From a checkpoint of a small transformer trained on Wikipedia.
Size: 15 layers, 2 heads of 128 (1 for keys and values), MLP 1024 SwiGLU, vocabulary 1024, 15M parameters.
Architecture: rotary positions, biases on query, key and value.
Training: 250M tokens, 7633 steps.
MLP neurons of a small language model. Each row is named by its layer, matrix (down: output weights) and neuron, and shows model dimensions 0-127. Each number is 128 + 24 x the weight over its row's rms, rounded and kept within 0 to 255. Numbers have three digits each. A neuron's up and down rows have the sign that makes its largest values positive.
A block is one neuron, or neurons of one layer that tend to fire together. Before each block is what it responds to, as a language model described it from the Wikipedia text at the highest values.

Nationality and article tokens
L10.down273:156134133085168122153133111140137095119121137130136098110149136097156133138084124133146173156111127117128136123083122098135130123110143120106143112172103133144134131182163154118161149132077121125087098162126117151081156136159137139110161085108132141149143133150122138122124098120129126144092133152142119159108116102135158162142104137123138158148151107140147146068131161129147105110083

Opening parenthesis after names
L4.down43:121126135128122166117126128099162104150130129080120082176097126115153126083122130117127120105127089130170120141140189147128110092193125183088105129090147145126164099117089132106132144168113112092117161103148140178119161097111130126128153120144128144124141124124147110162128149155160130163123134164140129155094154074103116147133121167130153151081143135112142096111145125106111131087103
L4.down46:133112053133129127107109173129114115084160166127120158119124146088129159143135089076137137086123138124113092120140141135151142131149175174121158104130130117086150130107109084140138154140146109082126130119076139074121111130154107114117170136143092158125155151131121127133101146118136143127138168150140167129149160115129148137101153091117191142116150142087149137112131140150123121155080
L4.down72:143121129119122127175108150082140122160134134132168131104167136096092181135133117113120128123128138160132125123087167087143104104105156120137109150145100109111135077062137111152109147172102125137121151072074103124092147105134141132087109134109098126119102134159145115157177156108140126147149136112135141125145106141097126119109128145119159132130163119142124115124135155097109111112126
L4.down515:153129106147111122127120140132121109122115166099127126120145145108111118100104117102112143126125116165106159126113107130159124098150118150134180118152111138134142145101161092153150077125126176110129117141145128103129115128177126135152128128145110141159116120142120199135130110135175154102113116122142136163125110158138151132109098138105153176100148127120098105104146126137113109158109
L4.down839:125127128174130101097115116139111114115146133096139160105089121148113125135114148095088198078149129115124132077104100142099120126159112151128156132156124081113155134164093134153121122160121160122150135137104112150154142128159112138168134098148095113167121106141146143205158130100116152087130167154121137118117140126162108156121124139141130112131163154121155113123129097159127151125109
L4.down845:120138110140141154117127118115150146192103117113141182095089129176146147118147111176149194132144139154159096067149120137128132081134125132101133135139085117114170105187133113187161143092133135143119126056146129139200127150126125127163167144116114102107146132077148153159094130094121106103110128152164121138131123084124122151138147096167172107132153136131162147122148107101108154138145
L4.down884:114131137122131115153074129128127123118086097120137111131117139127128116095134159124102135153150175167111147129094192088124094053113148116127156090121143136106115114111112145120113141157106105103124162093133134119142068137132110130163121172133098172111143098103105164150153152113160125168112129131119147127123158118100149151130155130146148123102099119126111112085105131119114125128114
L4.down887:127108137112098146115107127149112148179143142139158139086134138134126155081132160106138147157156132109118102120116158122111157082102127111128142115148171118135124137179143100079166107151111105142165131162086088083117139144133077088124077138131135147146148103129118156121105112094112131112098116116097156122130145127122105144117113149109168118117134135105135105087178139132125118108143

Possessives, table separators
L10.down110:152118167125109101114124112118147085112132133136130098127128089104119135148114128126162131129160117118140082139100092126167137124127094140137107141173086162162163151080116181171122098139117099125111144104083160114135137103098123129134095120160125130126154099136148101120136180142169148094092169131138169173155168076124111159107090137134136178150117114133120151111128171123161120111127

Title-closing equals signs
L3.down105:170118111161129181136113130124130134109118168115122136186110119100121160161104108122109141167093139131168135138162139121127092147161108142124144153168160147139143134121151136107141128113105147152147138138130111154124129143099117118115123145135142138150115107080107125081131130115136142162113097140140093107088072138146151125198119166109079118097141115165065075123143131103150117110118
L3.down132:120135148098116165128169137105113130111123107129129142178119153149160125154138130095095110148164131121119159114077136104156126080138152146105157119127125156047128124185135130124160112096133123135144154123111108098157121138119167126127141154109159074143140080093130157159139147105089060136153146144098141116114112135097169159163140106174102127136129131113139145138091147130146139154098
L3.down340:126132120134154141114101121097124121097097130161111095183120112143135157117129114141093131156099116102104120095137156101141132117147122150067174143128128164102140126129126136100119188140160101132160134138143148131129113136117144147050128137103131137143164128124117139100140153107105141170159095185113094073070141117118123117164157169131110102104151149125129099086106117131052132136150
L3.down403:140111130110162181105114131139153119096098123129120135122083137127130160141125140137064116133111129074121086119182128132142115119117108134180140166119127129121157105177126115104113117133090143146131139161120145134201122114122130125111169147124137089110135127141138128108143097127156099151103098171153169090110120131162113153138135167171159138121121129142159121092123185120089096118088
L3.down441:150074118117097128110138094097147117118140143132110094145177118163115108119159134118155150173084163112141166100133077116071066167143139135135122127121140094131144144144139091128115130130143167148151158120129151180138168155119133146138100147152139104120100115131150099090121163136122127152153105144128141138153115116163114151151151129143095147134094114107104094195142137141112088141097
L3.down496:139136119143151147101124090117112073097130132170105094177127105125114154115125106135114130164117142134134113101093145127201144142184124126124147143128108124131109107106087134110121146148156149103097162146166111112110129124119154115083176109125161126118121105129138124150090112114115143161097131146146172100090127148135143129143118097143113140101134137144140180075102110154092117137159
L3.down606:129124121121172134107122148117091130093121095112126140172113143152110125129143117134083119186133133136128129094125115135121125119138114131118135159140113156127170127134137144109106128129119108153162135143095109127130125119083121095144153143106129084095136103116110162080184138141122147158099089157120164118109106129137125158141137137157088136142076120113159131115103143105087140185131
L3.down637:116138151159139144120113126101130174116071161099121134144109126135126175138105100127117121186125187120154115119143159121164121143151107102157138137142134132172101132159175134113122135128093175151103150107115087129116111104108107116065097096107137111126093139138115137079115144126130156153138111164122140116135122155127126115155140114129089111117115165126135132125144085074114129069163

National/American/-ian adjective endings
L4.down41:126110056144165155169166119123122141092095124165118114093114160110132152112107112153160138108136114141125133140113089121161118162139138138137100116080178131117140145095114099184082120103161165144113146106137131118132097121180102081119125150119116136107099131156159063108133128104135120170143146108129090125132168134129162103107130130130131161175170107083110143135116097117136148107121
L4.down60:110114074133154141101114110164101117127116161176112119117121118114112146120125116092123110136126149116186120144168106091090131122128112106105163110132140138154148136142096133133120127180145136147121130149114133162130130166121111138150170108148151108099109152131146093158160098108104144131170096114144127133127110117113158097127133162136140167106155146125140120115151138163139170170160
L4.down125:152144143141078137116095157081084115106155173143103123152189116139105130136150102075166123157144155122130150152140103166116134126116143063138116120122083121119143116116135120149143161090148169172149135114123110169134098115109114134131088150130158127093116151110120101119137126167121156092127140114119122131088126160097158140125125132100140146141140136120129175111122143157135184110121
L4.down283:163153140123140129133135114140081134093127178137128142158126113169153081144118147153103163116160097123060130096136157120169103124112134131126148149092109130112149155143111099131134091050093146125158116162145142151137131133139111092126148169107142161108099141170144118116116154146142147137119138124099158132137132088084121144163131095127174172123114138110077119156142107164149153084123
L4.down460:133158093115153127100158115096144134102118151151125096100160146084163151126116095147107156153100117124136111158136153125119148145116141105115185102117109160133122159074151122119114135118130177132158106148114138126096149116136060141095087147083135147081104104148144088153123128128100126144112142126131141063109136099129113089133149177154130162114150148130107150103109128100135138160106
L4.down475:128104137151130148140126138107116171135100128067135104105165129148105148148079145093101102144113158104125107098145151129121123152141197111110166110134126083111132141105105130143109165142131130111109149131125165168097095172138157171103126167124148113118115119156136102170125144127100103129163153130148089138114128143152118140106150107124145113111115141116110140150125106103156125178081
L4.down742:131165160122147106103142153116127146133111119116136117175139136075119146103069104123159131118126147135139130097107106119134109129124114134100162140104114165118103164097154095179118131112126142160153148121173101137136109116096100126150120112096135148088123073136081154140113095121155160142130164089119095118082164148127107119104155163129110116147126128154137146180141113127100142124106
L4.down834:052127081099143150110156094119115128153131165134130113098167113131163152138125120130141110133128120148149168160097142134124139152133133121171096131153127130108160165108157096129109142109111110183080110138111136109147116122164131123121119154128107132107175131131097131100108109177126157128139122085168142146095143102132135158148134105133145132176118125153145101191109132094134100133088

Word-initial "f" piece
L3.down219:157161140129106139127148133147095118103126117166080114142117145117151130126148100145157129116147098125173129188136100139099133147153114155147137186145183095144159126122126126123113138116165145139174110114107115146172133120126107143141140133124157100111138098130130107099143157181163155128137093130141126144136165157094123126122121124096135118131116118147142166118120115133071123154126
L3.down467:182110111093110068122124150116067119114146146125099111132101140149112146103134116112150146111140120116111140093137110105126123133118135132105108136106128152111097098131098147138107114110092156097121137122103169135135128126161095136163105103157104121109111140140109172117154160121105138139123176137120080136134154100128117145131124153116099118115120120094105107110098108116147105142167
L3.down532:085073078105117151146127144153157142061120116147148119149124078109124162132145121127105109120158143098165130137160105121155145196147120121144147164102151145108174098120139136164137141126086161154147142128121116168164163146139090130132090119117150068129149163135129139135147152131149155120123142164153128125140141156126139116194126164092137137118118118121104134122129140113149155135135
L3.down552:132096048118102143125133117141089134090111123140123123145130125092109134121132155140128102107104147105132106158131135116125146122131144109185137133167092144140129069153130173184123115110105105123161149142132114138103079154143092146100147152124096143118170106106159128132154120147128133134096131149110136172102151159128134181118151116117127157140184180183140132138130133116152160145120
L3.down571:134107098150107179130157123148115110085112104132125115129127135068143120127122122107178140096112137115114082107132132140121173161131159117138105161074151149124163088145164125100115140122107151131104128131145148131132144152159101135126074128152120162106133113105169151152151106102139141105109079121119123198126120132102152115136116146178131133196102177143141146117107125122112119140113
L3.down749:156099130123151146078165154170143122115143148153129088148115094081101173123116103088139079103141107116153109127174144107135135099166148115153125133103090117125137111115111104119127136098085126110170120123135124108120136178164153098099137124139133138076101141136160144180130114096164105105124156138114127099112126144081124139085121142084103108140113157107122144101143158163130149106134
L3.down794:142084128089151139139108144155118104121175125079135084136155151142124176122099143132115158082161116141144112133131129150101122142164131137152127128138110121096116149141141141171151134085111129133185086129137115093151122145147134129104106129153160112128119127109111130146115139152128098176175099132154083135131143131148121118128115138133127159197109125084146155142178172149161089138135
L3.down951:139077165135124152165113128141134117142107115120146086139134132059125132094113161124139130122159156100123140148140159155171114142140137123164120139101124115140142093120132154114158146097150144140150132112114156080136160109091127149091112123141152130129146139145105159142119121118091101151156185142134147122084144157133129113124088144137147097126129181125115117158165108087127103144179

Sentence-ending periods
L4.down117:138143129155116172161133118122147113135103158118155146140111117129171147133137108100094133104131105135122146141112173091165089152124090143119094131120159097105121134129165126120143153076141101098126097144125152144101132148158146141127173161124094158135151178105154138108135140104139137114138135164134102134139138135158094163119152125130121086136183179138126114108099111129084102062109
L4.down334:117131145151175112178142137176163125135129147145122153121144133154158118118153119149125123121111156098132128139127135108152099113104150146144117137144143127128142099166159101137117129083103118121119134123144158130103171144132095112155162136124137144128161144104145138117135132132122131137129119110129113130158136121120103141105097149117143127110145145136123121113092153147139096121138
L4.down396:129095100133124150115115107153115120159123095140157160083223131168106164170126125143147116113105127165126121113134155132177163130111133136089096119109047114094103165195106148122112137133125162200120131113120114119108106127111172115112147124146122144125098139108109126131119126053100138150105096138128155131151136103145109139115128137116121103127135117069108128146115119125138138129109
L4.down592:115118084121196152136176125113094125131094132140139151108145081145127140162121117133108093124124150096098139143133134115095109137130089118133137125162112141183105107131161120119098147098158140134146181103161120153115154142115151090132171119176153175154127113128140113149099141140093133139105138121134108166156134135116155127106093125118122071193120096134117136123089123126152138124138
L4.down621:112115139141127149149139120095116140125104159152160125112118118147142133147123130144140154080132131122119167144147147122101122147141126155146154082131107173101162109138141100145163105121148117109157081177174127165127111150116145131147136111054135139143137091146157175120088143160091137116156133144137121128136103086132160138116134139123104140152109113148135092149102112164125153135142
L4.down624:122125124158136094148160115144136121118146158132111156155155096157090162141155108139127101129128140142153148106151138109121106120135157096120132187146122115096135109140143116105150112112136146111155113137101164122157097169150136114123103098112102114100133105118150129103079146116117181156101140135149127134115069109142124135148152108080117136121144147104124124111105114111135134113141
L4.down707:159140090159138105121136122153127112116135127116082131110165169140133127138130144172136096124104134166156112129136124129140139115138164150091136104106121146140147151102120143125131181151115127089149118148127167104079135154149108115130140128087136160119100168115127113083099101087119123117099095118096172161128131140111098171098118048097101133122105133131145194125123159130136079092125
L4.down968:165103142091127085155157126120134123153134091102146132149108138106131151117099143135127094119111159139142201137170119112141140148140177135079125127127101104134117148162170091137145119155137143097119088102129156148168129136127125115143118125128096124130080133117146117149125119144168115089132107116151178106124074148166108140106166129116100105117080087124101124096103127139119148136125

Particle "up" after verbs
L3.down33:129101070107116142153150100123131097149140125149097130121129150112096163139131131145091133123127094156121129113151123074106081160118148130092107097174141095113131123119152124126153146108150110125115107134126163141123119132175177138166121113099103113095168132111113110109126156126122124173131101124170143129111131105139115114096131104149140119150141134116124139119080140116120132118160
L3.down367:183092099127168056101088105128156158140095160138090118132124090095165119129122129135112121184148127121135102078103107123166111148165149109110169139101119081130147132103165124133074115129086156138102131128104131124130103093125113130134115104141088159142127149100135178124114146139132153126106151141119123130149120163141136137131133127141175152139109102167100155106154097116140144115134
L3.down456:123088151091121098110121137155172133140122099131117100128101093114174135139121154144092161168125126104136098107098107099133122126140145160124156110108128111099139137100154141138122162145092141121133111107150138173138102064096118104102065143135102126161183135114182112118119086149087151120106153125139116094161115171118103138124119143147139119213098112165102130164175130086164126116134
L3.down590:176156083126125125107169127146124117123126144099134107110183130114134090118122127163145116149152149146123151141072137073132094135133109128134104134134132135125106153126150139153132119144128064138127112128164132161100078124139103147151109130107116122085130071112151071132142129122112143115130116158142150136145148067152097099136137118117148154107107142133129136136112111112103109118133
L3.down780:163120170106168142143112144137134144076111091139114144137142143114108136126120129134138107164159127137120158127100145097098094076179144127114170134131151154148124114154127125104108140091067138125148100139144067144130126133171111157134143135140104105091104097107131062113133148133110102144129140149137107104106141086134175101152132121159171116107140149108128135136126152134131153113102
L3.down823:148137123149134127154155126128160098114101112120132114148118093130141103170123142138108121125129178119102134117132116141174098151117122104157110113153153140140163159114141074190141138090102115122123165153119129174109127084105117147166117130095154105100131096131113123136169149134109148155106152141157118125159163120127147132134123131105079154107104150170110112139101120145107148150197
L3.down841:140136198189129131121164119159111139170130116107101133161111129126127110116158152154103118133135135115159140082135151145128151125116132081102124120127108088124148127151105137131111113150115102144120123110097132106132125134154080126099112170144134120090087094134145129104145152147135140136159092156122137151157090095120138138088171105107153139126155064127107122127133124138095147096178
L3.down903:134139122145128137149129093100122116126147111118082093137140102124156158119127150122087140156166156156165139113091107129124129076103118135116128171140126138146094141150183108141131077098126130169099069098103090112129115153089158154121136152119165147130123130112095129147146127182113144148153117146162135090102151097132152133160154096148121156124125103104136103121104143090141117132124

Article-start line breaks
L3.down277:144118146141118094129119122106146092125124126125135139188127091149127106087151158121117165145139131178109153113141108095121117132154156144150134126119108089101103144107136093106144133140100077118171168134086148132100087112125145117144127172147105151111147046137135127163105123142094165139161135167096116140124124078123095173122134120117140101117123129130113142112141130146102155135160
L3.down558:152131112124115118141116115140107127187115140116086125111141118145128107142106133122111122156118097131158178072135093125136135147108157138105174113152140079118115129122132137100118137141130083102147118172115117126131133085143133168129153151128144112130148095148136130102164121164141116168109112100130119074113140136101125124127148126095157130156115084181094163137126106096118070135123
L3.down733:105145136106124104100094124107134123120116114113153105143114098140132162108136136150155140144139213104101109138103139118135138102166106102144128126112145130095141108166132128128109099159092125121151090153134104120104116141084140083144131118095116105173141135071121101136109124114143126126099145138104149076122136095129114132122114152111138096146106165106104141177062138138119114156094
L3.down760:150130163122116086153157149123121102115159135110125129168122099137120127086109097099151136124096154121130133123102111113147122106157148135127102152107077112141155092127131112100121122148121123130178142116127126092121093151122169153131135119125144138099136126122152135141116108151129143131145117107099165089092100110132111098138108124148136090138127117162130107176086097176131149180151
L3.down790:175149167127105149117121149109105098180134107152146114105121103131180122151128111124149128152148145155151118165092156096101152156126141098145157061138140128133135136097148159117167107088092175141121155150136158158173111132144145135135129135089101128110114125177168183092116107089139150131113141080140122116155107099129137147098122124083120114158136098143135085141144133119100113180103
L3.down863:142131126126117105153110152111145077098121133081137172148151096120115095095092131150141103122104108126105124084180099139111118136113153106165130126127122144144106113119127121132116144135041110136122087124149085123097098111099128115105145123111076122156188129143113104190130135100083137107153169091116156108157105114148145147133141090118112147131137146135141118125123114119113110138109
L3.down946:101138129123147132121090124143153129160105132130124109103119120106132097171152144106093146113123151179103102121129144155091143162132110151113147147129133093154148077132129136087139125116147119119149124158183134169180122156155086153128159168136143150096145120142153156111090117157157146159073091138131120111147144136116124101145123146174149129137162142132122148117183127120127114163147
L3.down990:090144152058125158102080134115125117133114180125130153136117094137117170134142120113143121166118146116120125120141165133063190119162126120117132138109165173104157110123122117126123106119091136116130127095135146126096100120112156087176137131116121153119153115115168130140143157187110149133141153141116122085139139111087132132136099143161147113123097136142129119056153127117141164120119

Predictable word continuations
L10.down654:183118155089129120122139153112109112106132140154147152108126135126174136161147123123142138098122111160141135115126163117139125105104120138119141131132150137148085155199098162125123137122125115137132143128135158151140093124115111160142169113134119107144104130161155108127130129147131155165078120135150104185136172119145118114152118169127140121138128125101131139120140122131138126075115

Mid-word fragments gan/un/pro
L3.down174:166127143118137118119127125140132060125132141156162119124138129128178120093150112118105151132152143137119131125146159096135118109116117105124133124133138125181124151129149123105097127125154144157089131176108086108130102123137064115149121135114169106102120139150151123166116132122106128142118117084125059123077106088123129165110116153109180166108123173138126141150135170130103123126092
L3.down332:100145146122115188186108135121181161122128125148122135111119130123126100101123134101107140131129147183130145157097133130148138119122123155139131091159105124089119153118143128097130112137158122143107110150125135108129124129106127114181178065132118157141130119119144120077150126119125124162099124100134142115109136111103093109107085075133149117151097149127149120119121164082131104116125
L3.down550:127130093108128108134138125159128088133147102159145119128164121144150095111131130112123103187127142148165081132144139124142118106131167141139132140142135110142137128167124143128109141109129166133100160144108114099108119109099138144074170126136123065112207168132138146103111170120142130091167100130129105146103141141089101119131109092136143120121141160128146129131158131129116134143117
L3.down592:146105104128128132070153149085152113118121134141104108131100139172158153114109139093149119146088103131149117152080149121118135158101134135147106128103117153155134151158140141137098132109140125165106083151119100106135130071126153090137096181068173159081136127144116125125159126143116124115114185115108094098124134131146129087124111154122156125134131136133074126142150121105109152181129
L3.down624:125107106144134126141150136139158105104130127129154119145130085173132136113136165144125154151116095107116171096157102127147090102137148116129128149134143149143088148127109116104158096117131124127140140079124118098139109147117107097139122149082157143156167102155129097139114136126131151109160092112114058123068136118123134117137121095129179137092115130109125139125100157140100105173107
L3.down948:132130144127160115139137111102146143096140160112138105154161170137153095089115136119160119143149102157124112129110109082124121144117140124112151096129113106167059102170162104084102158128149138146130090120108130162152123117152112132147122157149120141100110082146147166148183171119138127114131169107132135134086115150144129082084100131089149124137150135127097151167154107120106146121097
L3.down958:158196126161121152111103116129115161157128119055142119110130113148114123166133125118140139125134161140159162158104129118097168087136137108142095133103116126080159139114084133117130089110130131187112141147170149137161143149113097115151146133124165112070116104142130157101106126161154160116104131145121121168116126111142139142128101133154127126152099090087101098111110160127185116075127
L3.down1004:128152103139150123104114123159140108153158131127131145112132097143121186106108108125114098139145148100137118113114135078121143062127151129090133124133155144173137153122121161058107159102123086182099126133136120091133084153149062130132125130130114105120206121097094161171119104133130143163104183119123145160112114134146133122122124105107131137159126130112144150142169094083145116162091

Article title heading close
L4.down87:086143105172138099120114093121088146093159104134109135149112127126103199144147153112148120134180149126126129081102134148127123124174136093136159162135091181131146141150121156123104133101110129131129153114132125128153161146121086143099116136112174154130145146142144089103102136154133118135100100116129091124115126126084059166130165120103125131088116114076127135172106143180139119113148
L4.down224:139133137162118144108123154146156080093184071113101121147087119132168150156094099153133140132132116138062111145096131132119098124134130155135137115143098118068163147117132148105161138148153117140108110118148144148131137132095193095055146129119144102109151098135129126113088165166144098144169140145130161168102134084097103142107115104133100138141107144121147135135106114131134112160154
L4.down415:092178121156187135108140135150154093096124117131119126134167128153133188153146115103135123141114111112061144151133145138106173123116126105164115122112134163151136121116114174116157152142133121102121135119124122132164132142086152115114143160112085140114111152139134173098151146112106115136125141111072086147129127172122096115098150142140104147085128141131193104134154122118127089090106
L4.down418:142151116092152134110107132136124128140126179100116109144111097104135136117100142115153124140113141144100150166170142093147104159100101126199121098148159125095154110172159097143158172147094136159097128139138094148180103151123136104098132117153151116100171111135080147137143125125124150124169149119079153121105094164067163136133108103084118172117155110147144084098131116174126132109136
L4.down426:171108162143129089186161105140088122149123126093131151170125133123150164114151131117132126153171099130159101120116140124189121119160128143161136153121075096130149135125122174128117154122119132113135109177163116127091119104075111106143169135160109118141116137158097091108149151098165099130116086106100123099139102162120118125129138121141132143114109126140131134134091134111097138109139
L4.down566:119130110146146167110145145129105144113121121115138124114133141144121132128100100093115150080119163128139154140103107155108155163114082153143146104125174171125122138099142107160129121128076135116145110097129134142140155156157162143118077128090148071149178088117106139134100100131125123098144130109109113099132128140106109138141117141145103165139094146125134087096126116095112104120169
L4.down659:138163140138087147160109159112154136125102137102156104106130125152090132167088141165114125132123140145139120113157141085129073135125149107098158123146121148114114118133169084145144138133119115125152129075175125153114107161107124104085141139122120089147161097164149142111124158141151080120161154142112117102152158142120134108117120115163095137147137131165162158143053137141118187167129
L4.down771:125139150101133160145122119134125137143128107133157113145160097163133121107124089109100103229168121102119144123160148131177149135147122098112125129103163167134145137147094176101122135144155149163124127149139144172154112146105154125121127099134133072130126115147110144094127143134157166148107122125113127120104089093163156155161141097150118126123085157099131146120162128100110120107129

Sports results, word fragments
L10.down595:140179160123075097150088105107146087098101115125104135118125110135135143070149120140087093174143129136134133103106140083118141106113177115121102097136117144144118143082162123115062091150152179140124121095150141109140109108127153101123174156138119112105123158151123105153119126129105132106127119134149092096126102159101188165108123151132148142143106134169113129139142136087139158105143

Word-initial "f" fragment
L4.down100:127123102152099152127141098070078120151121127091080157104156114129058098110128097119109073105126142095139144096126134162132139119120137123118131121114123188148118091114137103175116103154110137148122144127140140113123104146168126164095139144139159133110108088155083135117155096120074118147113113125115111102132138148133148117142168140120113135146106113132120093090098120098150141152121
L4.down109:118138073070131155095151129152038160108135094121152115126084148147119145112107127112162132138154147129134129111120143096132106129167135164110138159160118112084145136133101123175139149119095125155111151163121133140106138130150086147104085152163066123134113112121132126091164127135111112145126100122097122137075205109146113149135116113115101124171154102152127104141166134117121175095105
L4.down150:086152145113083130122122132132077118133092081138130141134106099141114112108099159152123131137107122107104135091142100129171152120172143116107140179104115114165167107150099120106141147126118130103168096117124124105090099091149104153124130117154088176116114075141123114141090130166149103129138146143127151139112136134137179143108115119174126134136130146104138104114139126142159126157159
L4.down252:119128090142090169125135087141111141123124095142112137127159114169150073122155148140133092143142133128125170162118164129111107127167131163100123168082088101201110111111163141089125168119123180108168144132130121112119189122123116084109166126122135109152102162115129163092121143103114131100088122112119172123144131130112136130127166111102127136179161137132142109109147122175116140098150
L4.down285:098118098145093147075167141133122153147043159127133104119111113104117125136101108100080102138136132109151095104137116093108126151178132112124147163108162152115196128155132130111092097128101151150157101109153121114146182153128133141119099136151165119106133128081127117146146180130138088166143112123125145106096102146110153143138090111128093173149107137154126140124121154166113115110098
L4.down572:128095119067094119136157161111133119076167155118132150113168118093145136096126113156163167109123144136114117082160138106123197127152119137121130102103114123118154069128125111141134143117103135124113137073148150102119103147159128125085132114155130141106149124099133101133128104149108144114110182127130141123102138074153161133128160128138150113123111103120113083119124143109154148124122
L4.down804:130099114094097135143172150159125122102129133148078108147153111127120160135130126095123140158107123148126109088145097119122115144120112137085141133086119104133117101106112165157140114077103149132170122109134101134094160135126080149091148152117136115118128083107104123142119121101145167143108112114162119148153142111123126131129114133095144141121136110132120094080177143131123127123106
L4.down930:111096109107103123130165116095118169104130141133086101152113112085081144114088145159119099118153148148140130072152143115133129122132134110131154143123141145113128139148151105172150117127124139161136164092154113153150113109081090152140135138142176178144097124050117137145105159131114111136074109120114132163094149112139103108176097133119138089151068119143090103096132091143142142085110